{
  "n_head": 10,
  "n_kv_head": 10,
  "head_dim": 32,
  "d_mlp": 640,
  "vocab_size": 8192,
  "norm_place": "pre",
  "tie_embeddings": true,
  "init_std_up": 0.0263,
  "init_std_down": 0.00372,
  "lr": 0.0103,
  "lr_mult_o": 1.45,
  "beta1": 0.95,
  "warmup_steps": 200,
  "decay_fraction": 0.76
}
MLP neurons of a small language model. Each row is named by its layer, matrix (gate and up: input weights; down: output weights) and neuron, and shows model dimensions 176-303. Each number is 128 + 32 x the weight over its row's rms, rounded and kept within 0 to 255. Numbers have three digits each. A neuron's up and down rows have the sign that makes its largest values positive.
A block is one neuron, or neurons of one layer that tend to fire together. After each block is what it responds to, as a language model described it from the Wikipedia text at the highest values.

L9.gate126:115117119141140156103139091143116133104176139162161141113162105090158128160187141092159155150197149128150103118131122161135079148195175141137125124156144112091125137132098156150106163116104114132120123147196172133089076137207146059131137165163125118137122163101112098130166163108170177132182086195166096160110136171135131146084134156140121139158149122086088135009072123050175128135125
L9.up126:101133079152178156129195086136064143140169132092122140129169126136173121132170145137124153102105112114139060186136103151144116108138110071090140103162204083132128124089125116141153140114102142104143113140127116137148065143128096123126127162155166079076166091179155140167160164113102081092162130190109099105103165154156132132127125103155128127151078109146107119126077116125183109144190
L9.down126:133152135143095086200125170158102164085116122087114152135122174163178131150161142118168083165163084087092149154139063099171128147143155153128158061114136132173120096136096135104165107127099138155105131039139132165122187088141131109162122112207189148106179141111082115080138119079075097114093156135161156105086177088111106127105096096091107147093153127147118196118170115118105118097153
L9.gate144:140087124138154078165113103099109133173085144192164170094155123157109174123138173107162098103085180105162043148119182157123136093079161151107144116185138122167149137132151166103172117110129119072111128122158107227081159133113105146124101157149197192113137121052112125183108087160121146116154149153093129095175095183126115137138135120138140097127097158174152146089129186083130120142176
L9.up144:181130142169128143126087203120155124127129145126134098097103102130159134087115140149135098152117098149122067181159129085172122135102126148182105169123132110105193144131170136174116098100173168122114130150102144107136116005142128179094087144115139107166163140180105100122193109149120160108192219109178098108198106187097058083165142123141098084100132123084164120084113111081158104146122
L9.down144:190125161124044114191155099140135137165109142138130216078149182121149110167093100129177058137165086072164112132142104126141203151153115129106066118118119171033115123148104145131072123057134114100141154184198153146103164112180111107094155169140197112088136133124158105149161088142128153144154134167128111166129145163164129156164131212189164150135115083162145053120133141096116113109092
L9.gate277:156112165152135112119134086149182143171118147104105108158162095179100188144127099174139101152189124135097137139129167104183160144044178124108162178165151122113132119178135147140151117149127152136133127090135213175117115192133104178089138163191137078117110127116091087103151150140185078116141084156142169133103141080103072103175129113159156155132154085159125184122137152074185100169104
L9.up277:170080099082132137082175180073187128143147170130140146141148115093090164115173091131178162188141163131152129147134133129166157158162126135131105158151095142086095133092129154090109113143150082093132134108124168155084134124127143140078104119104098130157094129120081056115099120134082141158190117124169140155098108175131142167150159131104155145096153171152163172096153133124167122110085
L9.down277:166090152151130156142117172188161148131172171084123136125107127176169119113100129131150140168158080115143154163129114176187114162128134069148164118119143094130093089117132077097115140100151110156160153132135211118130162117184114061228146164111200167076157158081135094125147139181139093166092113195141161086149111105141141142145134146117111148102091144144156098087113145124154106066119
L9.gate527:144147143104154111139115092128081133083114114173081152107175141122097103172071102047172090133095153093163102108140146110154131111125106151173092106123121132113151093128142167121142000154107188109115142058135024204105131155172129078117101166169135095094109091146121041106089114117151114090195124104132111168119179142127110141157105164128135160127174081190166098144104141200112151122094
L9.up527:147123127165104115109140140121206107146155068143119144118132082080105107145091066117167113089131051093139076144143095108148133164149129099110111134106103079048066103120084200105146099116104168148133163128176108123159242103120071156137136156125141098133157053181112137145065118184115088124145099171132081140127186108151140130146114163084182122182132128152172160123170095156138108087151
L9.down527:140089159159201115035142144157129117126146117100095098092142118135154165145101137136133127102160126110149126117113126175148114156117132100174124140170125167106107099132148114103119133073077207154127149050139088089177137087138105112125154111136146195149108094160147116045139149150110100099162131123094100130124128178192149172153131178106128109139052088186108128192116160097131107089056
Description: Mid-word vowel-r fragments

L20.gate89:120140062126106109100099132123145126125143138076139092135183092124125169104065148090099101151139115123147112138119094134148076112067104139104079154134107131057166113160127159109172146210141078103149111183122058067166120123156147104119167080161131126118148101143195135116097137156104117160104198104131105133071077126192052159140155088099145106185124086141172121124154131129121171124088
L20.up89:116142167158100129112099158138104123069143186109100163127175153152124098134078116166096078153140181121135103054156105115077079066105132127092116092146094226124175091146099127090113143119112112108086077130180090101166173137155121130087131078119121052142166126139114101104110144114150083152093097123161121154144129137175048096160105130103151062255118089086115082180098091151124171100102
L20.down89:157123115146163127083121127118138101066204112113098154128139126096140123140119158119124085127128177128125173146144087124096139137137178148130127158151143134118183100154113103081155085117155127136089163181060125151130101129122105040157180120171107107140124129165147104109120090153106126125121126119115160152118129122148117212082113133082189163101162175138108090138145187132064175118174
Description: Word-initial fragments, Arabic al-

L4.gate192:155169113159145148190127143126123140121120147140153128121110115110088118122077121133130133109088125178168102101088147143085137111130164095104177150101113119064085095175085133104128116109100155120145152144136122136123165103163201105129130145103107116103143196063181153088137149133133172118103138125064074110126074078131108189075177059170128140107109115169155097139120141094073123166159
L4.up192:194108109187124142136136113153144159107130127148166113135107137133089144109159212148180157132101134135198145138118134138079113134092149142126168101127167144106156042104081066110158163145103148098107173104139146147174139091107139153178115105102090122147141159074121153129097107130090188109117163135095133119124136064107136149173149095139174143130133088132152124139123149107099139096079
L4.down192:130142134201118122118132158162135173114116120136167078096091133195120134154107118152179063147076113093162149105150146141113120137093151083152187088111125088098122108095144149105100105094105127159124150119170110171132123155130120108124121072110189102115147106119098129122125188195113107143158083153102065171159154108140151140117171127156109115146138133193117135137080130097088189103162
L4.gate258:156175147169131140094120135171122062140192154132161131013139112146097146138117099145134126130111128165097184191055115163115087158175150101122108130118143110128080129203123150162076152114147117135125161148096156140123106116094136165115108126147140087096081110119152149072153136142106150137119149117168110150125219089163133132222205171163172097121201079108107123106086112144137111168108
L4.up258:195116220097105136109104160118157181163105130085185101056114104093096101101096105124113198123135118128135158164129114175163086141169130122119195139092108116115153106092137132132129121163096113105147141141148155128104128102126121096126102166113114120149216147174105101099162129134141163082089100152100173126175090126169106177130180096092130157127096141130165142135103079122170172128106
L4.down258:140080095161120188183090114187166102079086143133122173184139152184180179142167121124174105100153116098135139100155076162103161084135076136068115081154082147188109149101139085073172150119165169097198107130112143149102126137145117126127106211164186114140113109152123097136080162108156121124093177124132061154151089078157114104140125093172109091196114116111134054093141146158149146075119
L4.gate323:134142130132148148135047146156127089125160109158078120166129167095140170076139116139129096095126088132114131106052179173095130094114137176088122097130157120070159045119183094175141196113150113113124127141087179109098145130146115130090178196140167128123089097143149141124118190155086171129102135143114125126163126101126163147136154097099127102128081109131084102183191089158147131092115
L4.up323:092134073117142188149124166139125090107128146111168110126120133145089118112116129143115142104179115099077122091123163208200117127099117136145166133183092130125160120090159098109147159134142059100113138178091124112142087074117171080204166146117136105120151123149126087077075179170158094136093157126090125089147186172184148189192144101116156099121107080087142158154087120062129167085041
L4.down323:122091146145092134101115155087158096113114136120129103134110138097107137156138142156135121210148169157101149127123114196120088158109102067130159105129096167169111178137123130141121128148090112103153122081113107172173094149123063182169138103167144157117143158111105177076126138122071120103102140129110183185059182158125156164106096162106186164097173125127172168073122140142154144170155
L4.gate443:081118136163147152088118136115121082120184161116115137150095184082082138131138160106127124109167107101105100150100157136099155127116094163155126153196161186120119107167191126166124151128113094105142126145125116071172131093165063087145141126168132171159095181102140156097084138113110181093159166179111118054086120084107057116168191073091129166075154112125107129145112126133163118138189
L4.up443:166124064149152130113087132133119112123121083127123040095075104101149115134095132146154126146152132096121106073125152172213088140124137070177150155171102139126111178071181204125158125186107113124141188142089139118201114063129183129154068182109136120168138127081113137123101108081090135090099121113136106157141148117088141109140159109108123120118131115057061123126122126096131122155143
L4.down443:107115187086134098108151092096123179056121113073105109128155138088112188111100177088087101136161153105115065119124115126162091187143177197153193121116116152081139149176107175128121082117109136198113122083141173076177089147089156135136119113117177149104078145173129138122076123157207129140055104137153130135134102116136127136162161137067094096014125116101141120101098135106121137142117
Description: Word piece after initial C

L20.gate175:115107119120140086141106053190122158097076112088141141140161144112141122098184091157134115133172057100094173095151124121114096157110130138102106098161155210139095102199117152222128120133116134169108173119117179093077131157120107178143156112072163055181127145086152093097150150166133125136125114137145181094118170163147138132166118155129116155116135150098120152180093120129180123101101
L20.up175:138155139154141173198145102149105162120082081148130105180149146048121147152112097211168127105115103128131123053121111131146121132199111097178158182116117111123104178115183109150150136137121125181105148171067120136123065097125145170150142098127147046094104062099084139126184168109080144146091108088153148125129144075142144116171130118119161131147080125101124105170145107137164093137170
L20.down175:109138125091088146102103134175096080186107100130144144196110102152158097099081148161153111128072153111141130175112127081180173148076163133087122155027137092105121120150143133185119122062164177154169181168128143164113075163105145123218131116090137116107043115154106104051103078161138169116104096143162116101117123095189172127170113175157082125094124112153158139172077071135143155145111
Description: Mid-word proper-name pieces

L20.gate340:211164164144144031049096053171066135107097154113094112110148101141092079124081104105203105084177171141144109080085138152169125156124156110087111131171106137151098107111134147095118155163106109172137167179136128115167156133176172110092072084170181128140112120123145152126177144156146076149148108101158118153157152165151124144144111136195081075163136105122142114140069138158092104183095
L20.up340:140135157154188093119079071108142093139133077165097102138130120168181095135045161113165082182120153108077054096176118149127126120133156135116129110165085115142101120087092173113184101103219115122157141090157166104148116111187090137096149130146162057100100158102119116149136118131106086214135097084132181112174014116126042124148128108194130096161177164166091105145158129102111108191186
L20.down340:126120183094105108106134094177147114159114106139080097152120103170121122199169100143143069085103155115128114158118091137130143104177133160144163136212092123119126106162144118105104097128106055132081156202149123164077167097161128120120121135128135132110046122117125172110121124156085147101089103078146146093159200138102129092141142088152132071112123212079151117123095110154140082140091
Description: Mid-word foreign-script fragments

L4.gate104:154150142161112147126130097082172134140110185152121143101137124143108070186093101104134152155101114145135097098112147123124133188108068114117151100152196153125121110133118163080173130088066170043103134130124123100084118103166122144097184152116118097160160062111098167119146131096187081171147120124106151126054121157111130164158162177109127135099131140104137147153149136185123100154114
L4.up104:127166126112130109118203125125120131106132140163111111140154079145128096153153125125128169158115084175110033080106163077139135122149114094141121156133130162174156151129091168107124139152189124178154117132111136100135073104032122162126161098167085150143044109172141132131159094142118125172144073106156128144099134113141179118111130171110125096136133106201156078156135103098192125109135
L4.down104:164128148186126096107096198139150140088155157136102141160107088142083144104166146111111144160118130145154107096097158170134184157069144217163098147140127199132076087127128177150141118137090088130182178144112096103158114125089137156083133074115129107109229119090082130150114144119114092172116088121114112097125124125127104139162163086131125089171125102094148147127115073159111157118191
L4.gate383:199107132154100101134078101090172072168129146183130107149116136109175092124119127125142155128166115138129151163125132092142151062105156177168141125199131130148182136150073125135182010133093164105152156110106149143124203113111148134145075103083119097185133101115149207167163139152088129146218172097132089116110115095132094136134119139130178068182171157179142164079159126131111125145144
L4.up383:141123118124059138110124175136125052122198139165116175123183200120137132109166153156169086094135117121101142070172138125110162130088093121190083111189154111178124122231104079135168177095108204115056111130091107145118112072140151143136097100080159129115128092123107131108103121152124061192157091158152115133127145096153151153121095115113149143110091153181152107134166144093106163102088
L4.down383:125100140107146127139116110153143116074149105116135147091119131077169125147097088133141128045137084077119167139186109096155168117123054085160148149150150124140124145149162141089086112098140180109154114054119157136111140106179109172149134129150058154139125101171115093119105076201155144164131138091121114100112160129188151164127081118099142109101111105167124143152109165072145145131112
L4.gate476:136076136063139066101129127085152130133169120170132095129146102124149123148109152124098101113086130120115200148142136168123096209154102185109107126145103163134100112070121112123157158143170133124178099108092120114150088113112120073086111114167144087103088136129115101119143125146112143121141084114125068100101166118198162117181095159193125133218174143146133144152137111096134139122126
L4.up476:160076138107161121109146107125106132131131094162144159127176163161088154113159144073076103100096110138134181091124149184151072184102130199141112109113121101196076162109082114110127103152130110163175117115097121136090101112115115147099085120122120105112112144089130034108137092203162103195136121062135124120123152089178113150174069159148144156121125163168141133089170096113129148097174
L4.down476:146145104117132107089144134126120130130150171112162145103116158133166106085128103160143150127101101170078165139198144187090136102048112152137164095152147177166125191118110148103110127134113092149194133156165122150155094146148106155121135153113128126145022068117134102152096125176140103155068124125157117170126099176173158063107069143232126113105094139147147162115167110137105097083101
L4.gate556:114143111125157123165132153100114131168128120122111172108143119125137119057126104089091079157170237140129113128155134182069130112185111131124118109151109110156143148126141193142144151117143112124064160133152160162136116115070120128129149109088176074157157167112155150134157129073163128205165138116122100129146139116149105102127087126138058100131118099101131127115207144150143043158097
L4.up556:125202157199169134104156143109104099136147126131151136091168101082138159111141089143084114092167175102162101169096105172136118073112110203137131102155156109150130183120102175152137104129176118139140142126103158103107153129144106148139174068137118051077104136131109119154129145100153140150145106094137143102178109133136135150108115075125099148044100158151098218142127181118152121131141
L4.down556:162089162183126159199169133123112111113130151159099104102140151144178114094078091099206085096134160081171111138135126117144122085093165132139158094115143121090073165127141178122137109177122143113138107152140144187096160092101128144097139134083135118129129094076073148122088129124084084134125198110150142170148131123143112120132086160149143137124117123156100109119139097130131137158100
Description: Mid-word foreign fragments

L9.gate124:195139175143155119169128109121154138060182191155174122201112171161109101115079111079145152130180086147110152129085137155119093139181156148160138136138141129129147086146154172172154142153111138172158147157095119166116191083175168092145116164134076184082104121096158105098079154112100194078170071141091123105158110095166149134186116072100092131164115113126036138145113134122110093111132
L9.up124:163081136188171106191152139185081161127159116121113122126108135137194135119094056098132120080147131105049181142120061120140122134158099153105138152110132142092061130118119169100094158129149171134123148137139151104153150084175102129089104129133172132155160124151063169182155129176085123118137144097099132160061144119160137101078100142138162067147154137137168085118120151100066117126126
L9.down124:109126078146075175162164144093157166105127113162146163097167117109162116071154059089110178100132162125091098200157121175120066182116173145092091092106055133106104125151154132144168135135123162164127109148104128139134066083086162131180094158148133106131176111168112117166122164132118150157197076143143082078115160106088093125126133079139097147159074073111132089145145139115108140062120
L9.gate426:180133107155147206106130075088108110091110142128132087124191152155121152131139169103133189093140142064116088118089072140070119126150093146101205081137137144087104152110088130171146161151092127146080122103178177088122090114107114055118138083134144175082112089142175134165137109131116071130132078076101141119110111122148183105163146110080132120105132083156179155113125149096148155119098
L9.up426:171088127115138089125215110139149167130137156106120103107204124124145092141154135129075145103129091083154129132094165098129130167143141139028130128133098126140137137128144133134202130140005094182077093126200153181098167119145105115045142075116103091137123135160091162148108108122177129126099131138167136145169115151157144114130166149082113116092138128118162108107176167121165059081149
L9.down426:109052068100141205136115114144138154103088145159086103153135149101176103099133158121142111104130138128071086138127064150123124071164120132113127080120140129145139147147135106130136145091145103093111142111066154115141092131153126119170185133125234122174154142173134123143145145122106124177103207098147090130138111065146103152135150137167046125131101130154089135121124099097082143185086
L9.gate485:164076129122135113113168106146086089108152080151087134142164170119087134150090131130157120155099097102066133148117118157098076166178117108120134070152132112170185145175173115175136153128097135121122125147117096152114170109141150185156153084103142119099085097147096166140114124134112107113082083101109120139129210164083108173126166133166134102135147137124151166160161149120147195182131
L9.up485:097136122096153142121115120146115139142111118162144116127145117074118183100125165101162165087146095117092115188130137123117123135109104202133170164119142168140129130136121151128122111168152098099137129143165124133104112136085203119069068108128102151067101127150152145134128174085144098133166108176109154128111070124091162175091098148162186150104113094175165134175149092174145143121075
L9.down485:163117153178135128091116131145060094074120084113155080118137133119154093100144115133118236103140136116098094142109082148106141050199178123138145089076106133125046138130053156124129086041159131098075131136079111129117097126153156139079161173101177129126172125093140126100134149176155122118161150120126143109100090117105077121153080141141051148127088114177085187099126123131076142081128
L9.gate572:121155110102135099212139163145149141158142104105138125137079123130132115163167148140173134086164126126140085085145108167104152066067148185170134000080106157185140106154144198139133109150137194156154149182196150120109172063067158179096142157138107167127144103152163170120215133152126067162141062084119091083187119141114144106123107169080077136145147141106103156138152113081114112105133
L9.up572:114145081122132118179171117095058194104082069102138156116151129101130052115152119119112145119122073144163122110108129115127068161133130157163143091082134139119109116173180186149078150140150127101092168129174086136062111128072114134096200188145138133111172159130118150152172115067108188105137132087121171139120081057100107055143141129081131168122176135166158145143091134141143167129146
L9.down572:131131164167072143156090053129148109123111125123135096121091155079125099148097122114145144184111133177173166144079089134074091174072189101138139083192040095119117165136137155140117115134103175162123131175092088119096119113050132149110122156152121165145227138169125171108126184140085151094156069141135073065141085093147133102137131143158117133147156153094144167182125118103168159087085
Description: Early name fragments

L4.gate110:141111108143109198113188072164043117088129119133093123190122117121140142092171177175156107114089127167121129114084136127077084124147134159138131119194126150103136145138186118129137149129097135125101070180141121133161145148110201121142109066064082110149142170174167074088142134120078154140170185109159173166153108098098120161125164193115089135100095137107135130091161073167042128097160
L4.up110:116132062114169100089125126152130187117142183110058036132159131096085104077127128089194142079132137150151129175101183174136125168071141137169078125164161138146133150108143139095178156140127159076181113146092076084130115150054083172120134138126055156167151100155168117110128141121093127175114161124172142156198147120098132189166185113150138102089140194160158133125106110109069094127163
L4.down110:175170137122040170146145087123118118116138173086140163149149073124138110126119128097099083099139100082161155133134076134098134127138160130104134112083156140111157129085166140109118127129098123121163174094108148126162153182134111118116177140124149132076188156171063103151156152114092129068153161032163072126100147111158126138168086088120137132126122167119147157154146074152081092072150
L4.gate446:119143145116073200095116082063128180196144160155128133102122121117147109160054131108189097096134096151101173129114154166134166148147145059144051122174090127097115177095136186129191124139120148052151129143149070155162111089108167130134129122104158121131128094174134200123116062170141074135174139162147145144084186150099206167162123117151144173110113107095143144132103114102091117120142
L4.up446:115119150122129174143128122141114137090160151115112137136111087148156100119120205105110095115132094181135157160141118177137155201137177093097072085090103068103120098169148151113151098136108144131140126146147066099130023131126185145091120121070141107150113102165115166117083142091126074153165109179140154134106180180157145127131147142099154106109116131072165179167108121105182131120183
L4.down446:113105112202145141141126141123122128085166076162155141129143139125114125129157158124111171122090150146139202104117098144150061188139164137137146119089156123098124105180104117091122079082127122166081164152147089110118114076123167139088129153079161117046230188137058144102129174103097145181128064179172103145175097067168095097139096169112200088104111126121176157105105195105155101118145
L4.gate480:170111145106126105074100176175077088099116123094151044131127125109084106137096118105180159101113122132126118146146084115118099136140151112111167123055105133161175049105185152110146076171134121151125122156084100144122178130190109143113134156107139086118173091064127152149119111180113124098145104128088118091154056144109126090146144056142126151138174130079112170121114149126099111131092
L4.up480:170135110105101131141151185177178125125139185087151117093120103191150120069117113069155147115184145119155128104177107082118136116118129143113146065121062093100107106106135122122148150145117127095200113129083058124105213175166141142089156111119113141092156140150126081161106139132106139109132154083109150125159085166132109111145200126162054152107172176142111103149010108066099039105107
L4.down480:182127099136095146157167117129152141137146075158154178143151144112152092140149091137157156128138147205122135187090106048119065135153166081128085131116129176128163102115168091142194106071136179153103140100117111123118105172120186167092156175085111144109212146113116165149126213182106141108153137104093157059141138123102106146177056078106159117106130110098138083095121178056087093106118
L4.gate611:156127096160085122120208114128078117084188165130153086148160152139147107195120161142180101139102134151097127058139081120083152143086124097096088133120113118110119149149163076114077138156146140107120140131127132137106128146159156107114165095128174123144096098116105152155123143175127051142113109124103069107131179114158152092148125102157102139054103167171056076104101133074111120146120
L4.up611:151122091112153147121087146086128126136120090112180147069148132120089163169146113082138204170085110092123126162083188102098150118079104112104158146118166157115113085097119172155132104185091173123168120074150055107122060041121099155132149131092112126148153093126106108097101079082091118044164096201105144140169162156162105155141108120161137104146113125140102121104108098174141104134159
L4.down611:104122131156150182132122099115174080162129158123100134117166068172070116141151086113178146110104086125138163088136168116102106153144062129116164083095151167105096140133161173113125178067169162161115116111189139126120158079157141128109118125138059084161101159108147136156131103166128151166125145159145097090111206080190174169110183194168167156139125104132141097089125173121082121101126
Description: Name-initial syllables El/Al